Part of a small language model's weights: MLP 768 SwiGLU, no biases in attention or MLP.
MLP neurons of a small language model. Each row is named by its layer, matrix (gate and up: input weights) and neuron, and shows model dimensions 176-271. Each number is 200 + 20 x the weight over its row's rms, rounded and kept within 0 to 999. A neuron's up and down rows have the sign that makes its largest values positive.
After each neuron's rows, "fires on" lists the tokens most often at its 100 highest values on Wikipedia text that the model never trained on.

L7.gate423,220,207,197,230,195,195,217,175,184,186,202,200,198,202,199,187,211,241,227,206,178,214,201,182,172,174,222,239,222,234,192,223,208,194,238,183,211,203,216,209,227,201,181,209,168,183,194,212,187,212,206,202,169,199,175,223,185,165,222,196,207,202,248,201,212,186,190,176,198,206,219,176,183,206,201,190,225,197,225,189,215,204,212,217,189,200,197,192,177,199,205,162,229,211,214,198
L7.up423,181,187,200,213,202,209,201,222,211,201,203,243,198,196,213,179,186,197,223,203,167,210,184,216,209,194,181,185,166,180,183,225,192,173,204,188,193,227,218,202,179,188,174,221,226,207,199,175,180,181,210,254,169,204,209,224,212,189,176,215,186,198,197,181,182,217,221,220,173,219,215,211,169,211,182,217,215,240,215,182,207,201,193,210,211,216,200,195,187,203,188,216,228,214,171,175
fires on: " and", " or", " st", "st", "-", " "

L4.gate533,180,212,223,199,208,218,191,193,203,152,221,212,191,206,205,222,240,198,212,186,198,194,212,193,216,217,175,194,222,229,209,179,230,197,225,215,187,193,232,184,210,191,213,200,201,186,179,197,201,202,204,189,197,191,201,210,200,214,183,210,214,189,189,200,232,198,221,207,157,206,206,189,220,236,163,195,208,179,220,222,185,191,166,222,258,241,169,209,197,197,233,200,190,187,181,197
L4.up533,198,251,256,182,183,227,203,202,179,181,168,200,219,188,197,196,227,197,236,192,207,197,183,208,190,233,171,186,252,177,206,192,219,204,191,189,190,223,147,219,196,209,249,219,218,178,178,182,197,214,178,175,167,158,225,186,186,163,191,202,207,225,213,187,191,239,216,192,186,200,202,200,182,208,236,213,175,226,219,182,158,215,185,212,196,198,203,190,192,213,170,204,186,192,183,197
fires on: " h", "h"

L3.gate551,222,252,207,185,191,205,186,215,220,143,198,206,187,198,206,193,184,160,233,226,225,191,221,281,236,214,221,199,242,215,211,167,176,174,193,201,197,212,206,197,222,232,205,196,178,245,223,211,201,208,208,193,188,229,182,209,205,217,210,185,180,240,187,174,191,169,207,186,194,206,170,205,193,205,201,203,200,234,189,223,221,188,197,216,207,251,206,232,206,230,166,203,195,211,200,184
L3.up551,218,211,155,181,181,220,244,228,190,195,182,216,213,212,204,161,171,189,204,187,198,198,178,188,180,209,211,195,175,211,223,199,208,190,189,188,188,174,197,202,194,206,197,219,198,234,212,196,216,161,174,190,200,179,232,207,258,185,219,182,205,178,187,219,208,210,212,184,174,173,229,208,185,194,176,174,218,196,167,191,222,213,188,168,246,196,215,180,186,165,228,186,192,218,169,225
fires on: " only", "end", " up", " b", "ired"

L7.gate2,215,205,190,214,195,214,188,206,186,207,215,197,241,162,210,182,195,202,183,194,213,167,168,231,189,217,176,209,219,242,190,223,176,191,184,203,223,175,207,200,162,196,193,229,162,200,232,207,214,190,202,175,178,225,179,186,212,216,189,214,197,178,227,188,195,212,171,201,183,205,178,210,229,228,199,215,208,179,173,215,153,213,223,184,214,179,196,204,218,201,196,175,223,197,190,233
L7.up2,189,183,195,173,208,258,198,166,204,206,206,214,225,203,200,223,171,219,216,167,192,217,166,194,190,225,188,217,179,185,222,175,214,155,208,201,206,205,190,192,170,160,202,184,224,212,201,176,205,187,188,190,223,197,204,221,222,196,213,187,252,205,139,209,153,150,209,227,201,212,204,170,192,214,195,201,173,225,210,197,173,185,189,171,194,207,174,177,190,187,197,178,171,225,202,180
fires on: " /", "N", " prom", " were", " was", " em"

L3.gate53,212,183,148,222,177,194,186,189,227,192,184,178,173,211,198,218,216,186,197,199,199,226,208,197,182,192,202,217,187,239,206,189,208,244,215,194,159,186,223,219,205,160,180,206,174,213,242,206,191,205,216,215,187,208,167,180,209,225,147,201,186,206,172,176,166,191,201,217,188,206,202,154,176,185,197,185,226,188,197,186,186,218,194,190,220,188,202,185,207,190,164,157,194,210,247,189
L3.up53,200,196,168,212,213,232,181,160,187,205,171,168,203,201,189,221,186,191,209,222,195,197,202,186,195,199,224,202,188,217,202,165,249,214,173,195,219,177,208,250,224,228,180,185,200,196,166,176,184,200,191,244,200,202,210,187,235,217,175,164,213,224,179,229,192,169,165,220,179,166,216,163,205,193,197,188,213,211,185,184,157,212,168,201,211,167,170,222,186,221,195,226,170,192,188,201
fires on: "at", " tri", " there", "er", "j"

L7.gate355,217,219,212,178,177,208,199,227,184,184,192,169,222,240,207,191,187,198,217,226,212,190,179,223,196,187,188,199,191,205,191,182,186,224,215,236,229,205,185,214,191,229,202,203,211,203,236,207,191,201,215,211,197,216,169,214,221,156,192,193,227,220,160,240,190,218,200,197,178,231,215,210,203,205,232,260,220,180,197,177,200,194,225,211,189,195,188,205,207,172,181,202,150,206,225,217
L7.up355,198,189,177,228,168,190,197,215,185,204,216,172,220,189,196,206,178,225,224,219,211,182,176,217,217,225,187,202,189,187,200,182,196,230,175,205,190,203,199,213,197,194,198,217,225,196,193,195,201,220,215,222,192,169,191,199,230,199,217,185,211,211,185,187,198,196,185,231,210,236,166,185,178,189,183,213,246,203,191,182,195,192,180,199,208,144,203,195,192,174,188,201,201,188,223,221
fires on: " they", " and", ",", " They", " people", " I"

L4.gate170,168,188,225,221,205,215,220,193,194,179,184,213,218,182,204,199,174,177,168,212,197,180,167,190,179,225,176,229,221,184,148,230,195,208,193,189,195,183,219,194,177,214,194,215,201,190,196,204,193,200,203,196,205,229,196,216,218,254,209,200,215,206,200,210,192,193,233,204,183,207,211,207,207,198,164,169,188,227,176,190,197,208,199,204,181,220,205,207,220,164,180,172,207,202,207,155
L4.up170,214,207,202,222,198,190,199,211,190,172,209,184,217,191,208,199,173,195,208,224,155,232,199,225,196,180,214,230,183,201,189,181,195,204,213,214,222,206,247,198,245,224,220,168,192,210,226,189,200,192,190,238,188,226,222,226,203,207,217,225,208,192,180,206,176,200,203,178,149,221,219,178,190,174,201,231,177,173,190,162,187,175,214,202,206,190,222,195,205,195,165,210,189,192,211,235
fires on: " prov", " inv", " conf", "av", "ra", "ever"

L4.gate336,216,191,195,147,194,183,187,203,211,186,167,214,223,226,209,183,200,203,191,213,196,206,188,198,213,193,179,240,229,191,183,196,199,231,190,245,198,202,196,216,226,194,192,207,181,212,166,201,199,164,228,206,225,213,235,175,213,193,234,208,199,211,182,191,180,180,244,168,216,205,230,212,177,199,190,179,191,146,178,180,212,245,212,227,251,213,217,209,205,215,217,200,201,173,208,157
L4.up336,208,176,173,186,218,204,207,232,185,208,231,225,207,189,197,188,233,213,172,224,192,233,195,176,224,189,187,202,203,194,208,200,169,201,185,220,182,206,209,241,208,218,185,203,202,199,208,182,217,186,201,232,251,227,217,223,198,227,215,195,240,208,210,181,188,230,217,225,218,226,218,207,167,169,195,202,229,214,165,187,180,209,171,217,204,217,213,179,233,192,229,226,214,189,220,221
fires on: "ient", " z", "olog", " University", " research", "adem"

L3.gate139,207,190,191,210,232,174,225,222,162,172,218,224,189,203,196,187,216,180,199,197,199,212,219,188,237,206,188,216,199,226,175,199,182,183,243,210,195,182,227,217,202,222,185,222,184,210,213,177,216,190,180,202,192,225,173,197,224,244,197,206,199,223,169,182,180,196,216,211,229,224,186,183,171,204,190,185,242,178,162,197,167,214,226,214,247,211,185,185,175,227,215,193,193,185,236,227
L3.up139,187,211,174,176,222,180,210,238,191,205,194,206,194,230,194,189,216,210,202,198,195,220,206,215,219,210,199,186,180,179,223,162,194,214,196,199,239,163,198,216,201,221,170,226,194,175,188,186,217,158,198,211,219,209,174,200,194,219,188,204,178,153,221,234,196,181,183,175,215,194,190,226,164,211,183,210,188,219,181,195,201,191,213,210,209,226,192,240,207,187,225,185,180,176,183,213
fires on: " up", "and", " Cap", "up", "A", "air"

L3.gate52,188,200,229,208,202,217,223,213,192,186,183,155,205,203,204,212,184,215,165,227,242,204,191,206,238,211,198,212,201,190,226,156,223,186,240,201,184,194,211,177,183,209,202,209,194,206,209,220,176,222,216,175,197,215,174,178,183,166,267,203,215,209,214,190,179,207,211,219,206,187,179,219,204,251,217,199,228,167,246,200,199,196,231,203,217,173,184,169,221,161,176,208,186,195,198,189
L3.up52,187,169,194,199,202,218,152,199,172,168,170,216,232,222,197,200,186,234,172,246,198,200,214,230,226,246,171,183,219,234,215,207,213,145,156,227,192,184,238,171,221,217,172,195,192,225,224,214,226,205,254,175,196,185,188,176,159,188,224,216,215,196,184,240,229,207,179,165,223,160,193,203,201,231,218,192,209,227,189,218,201,205,216,175,201,178,203,201,201,197,209,215,253,214,195,208
fires on: " use", " known", " well", " manag", " much", " used"

L4.gate105,211,203,226,216,205,175,230,205,212,171,212,198,198,206,213,186,187,226,197,207,197,217,209,230,190,225,175,207,198,180,206,219,199,188,200,213,196,199,212,182,181,192,185,169,225,183,208,181,236,174,223,219,146,201,226,221,184,196,161,217,228,213,199,191,205,213,163,196,174,212,197,190,184,200,189,228,205,210,190,211,206,202,209,195,172,167,190,180,174,258,225,210,216,209,214,237
L4.up105,213,204,181,203,200,178,203,211,213,198,143,190,218,176,188,213,168,164,199,187,234,179,187,189,178,211,171,209,195,178,210,196,194,206,181,206,196,246,174,228,209,208,172,186,191,203,202,190,198,213,212,203,215,193,234,214,228,194,193,184,190,180,198,221,182,209,232,198,195,203,205,204,231,215,222,181,211,188,164,162,183,206,219,223,206,176,177,182,226,188,179,227,189,200,206,214
fires on: "el", " since", "ill", "al", " El", "l"

L7.gate431,214,205,168,208,211,185,176,205,210,202,212,240,190,213,220,201,191,217,221,225,180,201,209,229,227,164,198,209,193,207,195,200,210,202,197,157,211,206,176,186,238,175,211,224,186,201,244,222,191,226,209,235,140,195,180,211,218,178,163,216,207,207,217,219,225,202,188,174,194,193,200,201,195,219,198,203,180,185,225,202,221,182,195,177,227,206,192,187,206,221,243,193,229,194,226,187
L7.up431,201,214,222,170,217,188,184,174,175,221,214,188,238,205,203,202,212,194,187,175,166,188,222,245,207,201,183,226,223,203,196,230,202,196,157,159,193,211,167,189,196,198,182,215,210,167,232,240,219,199,221,205,172,202,201,209,224,180,198,172,222,202,209,206,199,168,205,214,187,215,205,205,186,230,208,221,191,183,208,188,229,200,189,184,189,166,197,184,168,232,153,224,220,185,226,198
fires on: "-", " and", " or", "al", "est"

L7.gate68,195,228,202,193,187,233,201,252,195,203,228,170,201,214,200,166,233,195,176,209,219,216,216,163,196,227,204,212,220,187,213,176,193,183,176,227,200,231,216,183,197,178,199,210,191,168,186,171,185,194,203,192,184,183,221,261,249,182,227,185,183,189,176,219,191,187,236,175,192,187,189,182,172,220,210,244,184,187,219,201,176,220,206,198,204,215,198,187,200,197,206,188,185,196,226,220
L7.up68,216,225,198,209,222,180,212,213,192,182,181,169,202,242,191,222,192,200,190,206,181,229,219,181,225,219,206,174,207,203,177,218,206,178,221,191,219,207,220,218,210,169,199,192,204,197,187,197,185,219,221,197,189,222,193,180,212,215,209,200,215,184,163,199,179,191,206,169,208,212,209,177,180,222,201,215,217,182,180,189,151,228,175,207,205,188,177,203,192,203,214,174,203,200,231,194
fires on: " has", " have", "-", " had", " very", " to"

L7.gate290,233,154,205,190,190,199,170,196,198,188,198,207,201,177,193,196,200,163,249,217,205,218,234,158,173,207,155,193,230,182,200,201,257,215,199,201,222,177,222,189,182,206,194,218,199,223,224,171,190,204,185,220,219,190,183,218,213,176,156,238,173,203,215,219,212,204,183,225,194,181,204,193,248,212,185,174,238,146,199,188,206,163,217,191,205,182,190,225,157,208,165,222,227,230,200,191
L7.up290,175,222,183,216,166,163,200,141,216,182,182,213,209,211,218,206,199,190,160,244,205,206,215,201,231,204,239,210,194,194,222,171,203,207,234,234,197,194,170,197,179,208,203,167,218,184,225,178,175,229,223,206,164,213,210,215,214,195,205,174,212,188,201,204,224,193,211,206,194,186,208,191,231,201,198,231,247,203,209,219,240,208,199,209,191,185,210,185,207,225,201,227,191,221,188,207
fires on: " g", " gen", "g"

L3.gate218,204,204,214,188,208,217,194,214,198,196,177,193,193,214,206,191,225,173,229,214,213,190,194,211,210,238,210,214,205,200,176,228,251,220,212,236,192,220,163,215,194,209,195,190,177,177,189,214,174,187,179,196,223,206,188,208,204,220,189,181,216,185,224,202,211,191,204,172,216,199,198,164,191,176,206,208,191,221,198,184,152,190,202,190,179,172,194,203,212,193,189,203,182,167,209,198
L3.up218,170,193,225,193,188,160,204,176,176,205,199,214,203,190,210,215,182,208,178,224,198,209,232,221,231,207,215,202,175,211,228,194,193,170,216,214,200,207,214,184,228,212,157,231,242,191,216,222,169,210,210,209,194,208,208,222,189,190,187,193,210,175,231,207,190,197,221,173,221,230,205,200,234,190,173,233,180,182,185,230,169,230,213,159,175,170,244,191,191,259,206,230,236,213,221,183
fires on: " f"

L7.gate484,207,209,189,234,187,186,192,181,190,170,202,203,185,208,210,182,240,250,216,209,221,191,196,199,199,188,216,195,193,189,191,202,217,182,223,208,211,214,179,234,225,168,179,158,217,186,211,213,189,155,270,181,197,169,217,207,235,188,219,191,193,180,192,168,220,214,207,208,179,204,206,171,194,211,220,221,202,157,235,192,213,243,214,213,157,193,186,182,208,203,196,233,188,175,180,186
L7.up484,196,183,205,225,187,174,202,203,209,167,223,195,174,157,199,224,205,197,223,204,159,274,198,179,215,203,173,208,185,204,209,175,210,233,210,186,186,188,214,206,157,186,217,198,203,213,217,193,239,189,188,213,176,186,197,182,225,201,200,215,210,199,217,144,204,179,204,201,211,249,239,198,179,194,200,219,186,216,182,231,221,181,189,192,214,201,186,201,193,212,184,187,185,192,208,169
fires on: ",", " and", " or"

L3.gate492,202,205,210,188,175,198,189,173,190,202,161,222,190,179,208,177,192,219,192,194,176,195,223,206,239,207,184,154,202,205,213,230,204,196,185,187,187,184,214,226,208,223,196,179,204,167,212,222,195,188,189,209,201,202,179,222,181,186,184,197,217,199,228,210,238,192,244,224,192,202,159,220,200,217,217,195,210,207,183,205,164,227,198,213,164,217,190,197,180,186,183,189,201,179,189,216
L3.up492,237,209,193,201,209,186,158,199,223,181,216,234,229,170,194,223,176,243,202,201,205,201,220,203,178,217,215,220,182,188,221,204,165,187,212,223,201,201,205,179,184,181,206,225,214,220,166,188,214,210,184,211,209,193,199,204,217,259,182,183,166,163,180,201,210,203,201,195,190,188,158,191,197,210,173,212,233,217,191,232,206,196,183,202,209,187,241,193,210,193,220,188,215,195,210,193
fires on: " cont", " contin", " ex", " most", " Cont"

L3.gate330,211,161,213,191,197,205,187,205,211,162,178,225,154,232,191,210,176,210,214,188,195,173,198,231,204,193,216,193,221,192,220,176,225,191,182,201,196,185,222,201,189,167,178,196,191,230,206,213,212,189,188,218,200,194,226,192,163,182,212,235,229,216,184,165,204,176,163,204,219,239,178,198,213,198,231,198,216,191,232,235,157,167,179,222,179,195,190,203,165,217,216,183,189,174,214,144
L3.up330,223,164,202,220,215,198,187,210,237,232,195,222,178,226,191,222,213,200,172,226,179,222,206,204,208,178,198,183,197,180,197,185,209,190,187,211,209,199,196,172,228,228,214,206,220,220,189,204,212,196,182,174,221,182,231,196,195,183,212,207,185,224,187,159,190,193,184,209,225,213,181,190,226,231,267,217,212,181,233,187,188,231,189,200,178,196,194,185,168,221,192,219,167,190,171,205
fires on: "it", "m", " work", " Mos", " loss", "ence"

L3.gate729,188,213,185,191,211,225,180,211,246,229,215,191,171,178,194,219,214,185,204,212,225,195,205,191,245,201,181,182,185,198,204,202,183,219,228,234,186,186,200,213,239,195,177,194,210,201,204,171,199,193,179,173,193,206,197,191,206,220,204,197,196,199,203,173,177,229,215,204,209,211,224,224,203,196,190,201,210,174,243,215,177,205,188,170,205,186,166,207,188,210,212,214,182,175,234,217
L3.up729,188,224,200,185,173,194,155,212,228,204,231,209,181,228,209,204,204,193,226,187,192,210,210,192,161,206,205,172,180,197,195,161,201,207,191,178,203,201,183,238,195,239,216,203,200,193,207,190,221,214,171,229,186,206,231,211,211,272,193,242,156,166,194,187,170,220,203,189,213,198,231,199,199,218,177,186,213,198,138,194,198,189,200,200,236,211,214,213,174,215,223,167,165,189,194,171
fires on: "y", " up", " =", "ra", "up", "ath"

L3.gate141,186,214,186,222,210,200,200,209,174,209,206,197,187,218,194,192,227,215,166,200,200,193,205,225,241,203,171,194,206,208,189,213,190,203,209,184,200,224,180,223,147,180,203,205,188,226,174,201,223,222,169,223,173,250,172,180,221,203,220,206,201,169,171,209,185,189,183,208,185,230,181,203,180,162,243,204,172,222,215,199,184,218,237,198,232,201,207,203,236,222,167,156,196,236,191,196
L3.up141,238,199,192,234,180,221,247,202,182,202,229,198,151,212,207,199,155,211,211,218,202,211,214,206,241,206,199,230,204,194,199,188,223,186,211,197,188,234,210,215,230,202,189,217,191,192,184,176,198,216,184,225,182,231,203,218,197,195,184,194,173,221,217,187,187,182,196,192,190,217,168,207,225,187,184,191,218,220,227,234,182,218,213,195,211,214,152,174,207,221,238,151,198,244,204,214
fires on: " mov", " mot", " where", " crit", "ail", " us"

L4.gate159,190,227,216,188,194,206,214,193,211,227,195,177,207,218,198,194,228,202,177,215,185,219,200,202,223,191,236,223,199,196,235,214,187,213,189,209,215,175,217,191,199,226,174,195,184,203,218,214,215,226,182,207,198,202,178,153,232,199,206,232,187,232,206,217,201,224,243,191,206,248,184,192,218,163,213,219,194,182,183,221,177,199,203,197,222,188,209,203,215,225,207,181,189,227,212,179
L4.up159,187,169,235,154,175,234,200,198,204,195,204,168,182,210,204,192,199,186,192,180,215,186,167,220,207,189,160,201,214,174,193,186,213,181,248,188,212,207,217,192,174,175,210,215,222,209,204,213,200,206,163,205,242,198,194,168,183,210,175,226,199,195,201,224,206,202,212,214,186,225,175,197,202,189,174,217,202,196,185,206,181,185,218,242,206,212,182,221,146,180,187,208,223,214,194,210
fires on: "ad", "t", "u", "her", " Or", " ac"

L4.gate359,200,205,209,221,226,214,184,203,201,256,167,200,219,246,174,217,201,192,193,204,204,207,148,211,228,148,210,240,180,213,206,170,190,163,174,178,181,216,219,198,207,222,211,195,224,207,233,215,195,195,216,224,212,189,206,201,195,179,189,192,203,182,176,189,221,208,199,178,203,186,179,187,206,188,227,200,227,200,184,189,167,195,187,204,229,202,200,189,171,206,175,224,221,224,204,184
L4.up359,206,179,221,197,216,221,230,204,188,196,219,187,197,199,187,188,190,207,157,160,225,221,186,187,230,203,198,237,217,165,208,196,223,204,176,192,196,207,180,207,173,195,202,221,204,203,217,193,231,242,206,233,211,178,198,195,176,208,233,186,200,192,206,188,200,196,198,175,204,188,204,220,208,186,229,196,192,235,177,203,167,176,221,184,172,179,231,198,195,226,230,182,245,180,208,196
fires on: " %", "re", "ient", "all", "adem", "alk"

L3.gate221,189,202,194,220,159,210,177,226,181,185,177,183,194,206,205,210,208,241,188,213,212,205,201,202,173,212,213,194,252,231,191,199,212,213,223,228,202,246,201,196,202,173,184,203,176,213,196,187,205,211,169,194,195,245,219,192,191,179,218,204,209,240,212,173,210,156,178,189,208,161,186,204,190,206,227,212,189,239,173,190,185,192,184,200,255,211,205,171,158,238,180,205,226,194,217,166
L3.up221,210,206,203,215,218,185,194,200,204,232,231,202,174,192,205,225,202,206,188,238,176,248,239,209,152,216,229,183,201,201,192,184,202,181,234,221,233,196,193,184,202,214,217,196,208,177,176,213,198,157,157,182,229,235,180,207,184,194,172,229,190,184,202,215,218,187,163,192,191,172,196,189,181,237,243,197,188,213,189,193,157,157,209,191,201,227,183,195,171,190,200,199,204,177,197,238
fires on: "es", "e", "che", "od", "ter", "atre"

L7.gate186,225,228,205,172,222,189,181,182,170,212,225,214,211,210,204,216,231,224,234,210,220,190,218,187,233,192,241,207,209,193,207,167,218,246,229,180,231,236,171,182,195,180,206,194,192,214,204,208,198,212,228,201,163,209,214,211,203,212,192,181,203,185,202,198,173,169,186,230,189,205,237,230,162,170,219,204,156,173,251,202,201,201,219,224,190,176,217,176,184,198,237,206,192,167,214,198
L7.up186,184,213,213,203,240,181,163,227,165,164,179,179,196,160,215,213,217,243,226,168,212,229,199,186,195,205,154,194,228,232,215,173,181,218,159,224,215,210,231,191,183,152,196,230,183,169,232,196,225,156,198,237,196,195,188,225,225,192,185,227,175,190,172,205,184,263,215,233,165,198,228,193,196,183,231,209,203,208,205,203,205,199,210,199,190,206,183,181,163,161,183,218,252,188,200,192
fires on: " and", " but", "ort"

L3.gate334,191,217,193,182,240,196,187,196,204,186,161,235,181,198,186,219,230,200,201,193,212,194,172,219,174,175,213,193,214,201,211,233,199,203,205,196,182,202,214,191,206,197,211,220,209,230,229,216,204,220,194,186,205,216,205,202,206,169,193,219,230,219,211,193,217,208,211,199,215,188,224,170,215,202,192,238,232,183,224,185,220,230,190,205,227,216,199,189,179,214,257,175,199,219,201,178
L3.up334,192,230,200,192,205,209,171,211,185,202,176,219,211,190,194,225,228,204,239,195,196,210,189,195,146,153,202,190,215,191,172,214,211,219,213,182,204,195,199,212,217,185,200,207,213,204,228,171,238,208,207,167,195,213,195,192,193,198,217,217,204,201,199,188,181,257,206,197,185,184,174,191,195,206,220,203,190,217,218,223,187,211,215,178,204,200,235,203,178,222,194,220,174,211,180,183
fires on: " over", " than", "ver", "h", "most", "ever"

L7.gate728,194,212,226,231,203,213,181,170,189,148,170,173,199,200,203,217,181,206,207,188,208,229,213,251,168,219,183,199,189,182,174,195,199,210,239,174,183,223,202,203,211,223,202,173,167,197,170,179,199,183,215,177,188,181,224,196,194,209,234,220,183,224,193,171,178,232,215,218,161,186,215,220,186,218,179,217,176,211,208,224,183,184,177,223,219,225,228,191,217,172,198,232,181,167,222,204
L7.up728,185,180,199,233,157,188,182,200,252,200,209,174,203,195,203,185,170,179,201,217,202,141,188,205,175,190,224,209,164,220,234,210,193,183,212,186,190,210,185,230,164,163,225,190,178,212,210,205,195,183,175,207,193,216,200,178,170,220,222,189,210,221,196,211,195,179,252,219,209,173,200,168,231,209,163,184,228,229,179,175,202,212,181,184,183,201,151,178,187,157,214,175,202,226,196,184
fires on: " in", " with", " on", " of", "ing"

L4.gate613,182,199,227,182,187,222,226,203,202,232,215,208,199,198,189,222,217,196,206,167,178,194,183,203,181,214,198,177,174,186,187,201,207,206,199,218,241,214,199,201,215,195,210,208,199,195,212,198,217,188,166,195,182,157,195,182,195,197,203,205,222,177,205,210,237,193,158,222,215,196,180,245,168,176,190,214,177,185,208,223,171,188,184,172,219,186,199,185,171,219,207,148,200,202,223,232
L4.up613,182,222,222,226,194,197,195,233,205,201,197,243,215,188,206,220,199,213,201,211,195,233,208,169,187,190,160,218,166,180,250,199,217,217,198,166,225,218,255,186,231,217,219,249,201,178,183,188,181,180,201,196,221,154,150,209,209,208,244,177,207,181,258,176,177,194,242,181,184,216,227,207,189,190,175,189,188,184,206,194,214,212,229,193,198,179,193,217,185,226,197,209,223,207,202,211
fires on: "s", "is", "ront", "lam", " or", "et"

L3.gate45,175,175,158,223,171,185,179,200,224,179,246,175,205,207,209,202,185,228,173,224,169,171,164,201,189,194,204,244,200,185,179,200,225,191,187,209,144,210,207,189,218,192,218,193,182,208,197,168,161,193,215,191,173,231,188,209,176,215,202,181,184,194,211,204,187,203,186,167,189,188,204,189,175,173,188,204,173,217,205,168,191,183,193,217,238,193,188,201,199,196,175,169,205,205,179,177
L3.up45,223,205,204,210,197,203,213,213,200,188,191,214,214,209,196,212,202,211,164,176,176,227,243,189,170,221,170,243,172,203,213,227,182,206,202,218,201,195,226,220,185,211,231,217,187,182,223,206,178,187,209,229,200,222,177,196,223,188,198,172,249,218,232,182,176,160,226,235,169,189,139,194,191,189,186,198,200,178,167,232,178,195,221,192,196,236,161,219,212,184,169,210,234,215,213,188
fires on: "or", "s", " cons", "er", "g"

L3.gate466,181,219,216,210,191,176,210,191,158,209,227,200,211,178,201,189,185,172,147,230,200,232,165,222,213,185,170,206,238,183,175,204,202,191,176,182,193,207,218,206,216,232,209,190,188,165,244,195,210,230,176,203,196,234,185,180,179,193,217,195,198,202,196,220,200,204,213,183,223,200,169,170,190,189,193,199,239,191,161,211,211,203,214,215,218,192,216,167,173,207,177,211,203,207,204,192
L3.up466,199,232,208,199,197,161,182,191,172,225,190,175,209,194,206,167,215,191,209,181,190,210,193,203,211,189,180,232,191,214,214,189,239,185,180,199,183,246,187,210,195,189,223,184,212,182,202,207,191,176,181,165,209,225,209,205,223,199,201,222,216,218,219,201,188,195,234,232,189,205,177,230,219,189,212,200,237,173,217,185,180,208,222,205,195,226,216,212,231,183,238,208,232,196,207,201
fires on: "st", "rom", " bel", "ev", "ub"

L4.gate612,219,235,232,157,194,202,158,176,213,202,168,178,190,224,220,193,222,181,205,173,210,201,167,198,216,199,207,229,182,207,192,226,238,189,191,186,202,182,195,250,185,184,229,189,197,194,206,199,235,212,183,202,192,199,186,207,222,207,246,216,208,187,213,202,204,226,172,203,231,212,189,206,192,195,202,187,193,235,205,169,194,218,208,234,176,227,202,210,205,171,232,211,173,189,180,171
L4.up612,218,191,211,183,194,238,170,184,231,216,230,198,189,234,206,216,186,176,199,183,194,190,177,209,200,203,228,164,203,200,198,187,189,193,235,186,165,178,208,189,210,186,194,192,191,224,195,227,170,177,179,188,219,159,174,232,192,182,189,189,196,197,233,194,201,197,211,169,236,191,225,210,210,196,194,178,157,187,177,183,198,194,155,206,195,215,205,210,217,181,188,200,218,199,217,187
fires on: "is", "ium", "i", "ol", " Park"

L7.gate604,210,197,211,200,216,178,223,211,211,198,203,217,216,207,216,191,216,180,172,230,180,179,185,187,208,200,223,194,207,177,195,240,186,176,196,206,209,170,193,184,206,199,217,235,196,201,216,240,220,217,204,234,224,191,177,215,173,189,230,192,206,197,233,244,206,205,222,182,206,190,213,162,200,174,224,198,184,242,204,176,214,197,202,222,202,212,251,200,211,214,191,208,225,174,201,225
L7.up604,220,165,220,200,198,217,190,185,175,211,202,184,175,204,174,177,187,241,201,220,193,194,216,222,257,186,218,187,219,205,184,231,177,147,206,172,199,195,210,207,220,205,207,179,218,186,237,210,202,168,179,196,166,186,219,208,173,180,198,227,181,170,179,185,211,195,181,193,258,247,206,156,207,187,190,171,208,218,193,225,196,209,190,201,160,164,194,203,224,212,185,213,218,212,206,193
fires on: "-", " f", " Pl", " pl", "ian", " American"

L3.gate641,203,221,205,152,205,205,175,179,220,204,223,173,193,186,198,206,177,194,197,192,210,211,213,216,218,214,217,217,193,211,176,201,193,216,211,224,205,214,208,232,200,201,210,162,170,204,200,185,168,194,235,221,174,211,182,206,182,255,163,209,175,225,158,247,180,203,182,205,214,198,231,162,207,211,222,189,160,182,226,205,197,184,184,236,203,158,201,222,244,188,254,186,240,226,231,152
L3.up641,199,261,216,210,182,206,197,200,200,227,172,244,214,170,181,189,222,216,189,170,197,235,207,187,189,234,209,186,192,195,195,227,186,159,195,209,180,199,211,226,209,209,200,203,184,186,217,175,167,181,188,211,206,207,181,202,206,191,185,176,231,207,184,186,206,227,185,192,200,189,224,184,200,193,202,195,189,197,195,216,187,206,211,184,191,209,173,202,171,210,207,223,213,209,224,216
fires on: "\n", "er", "and", "s", "n", "a"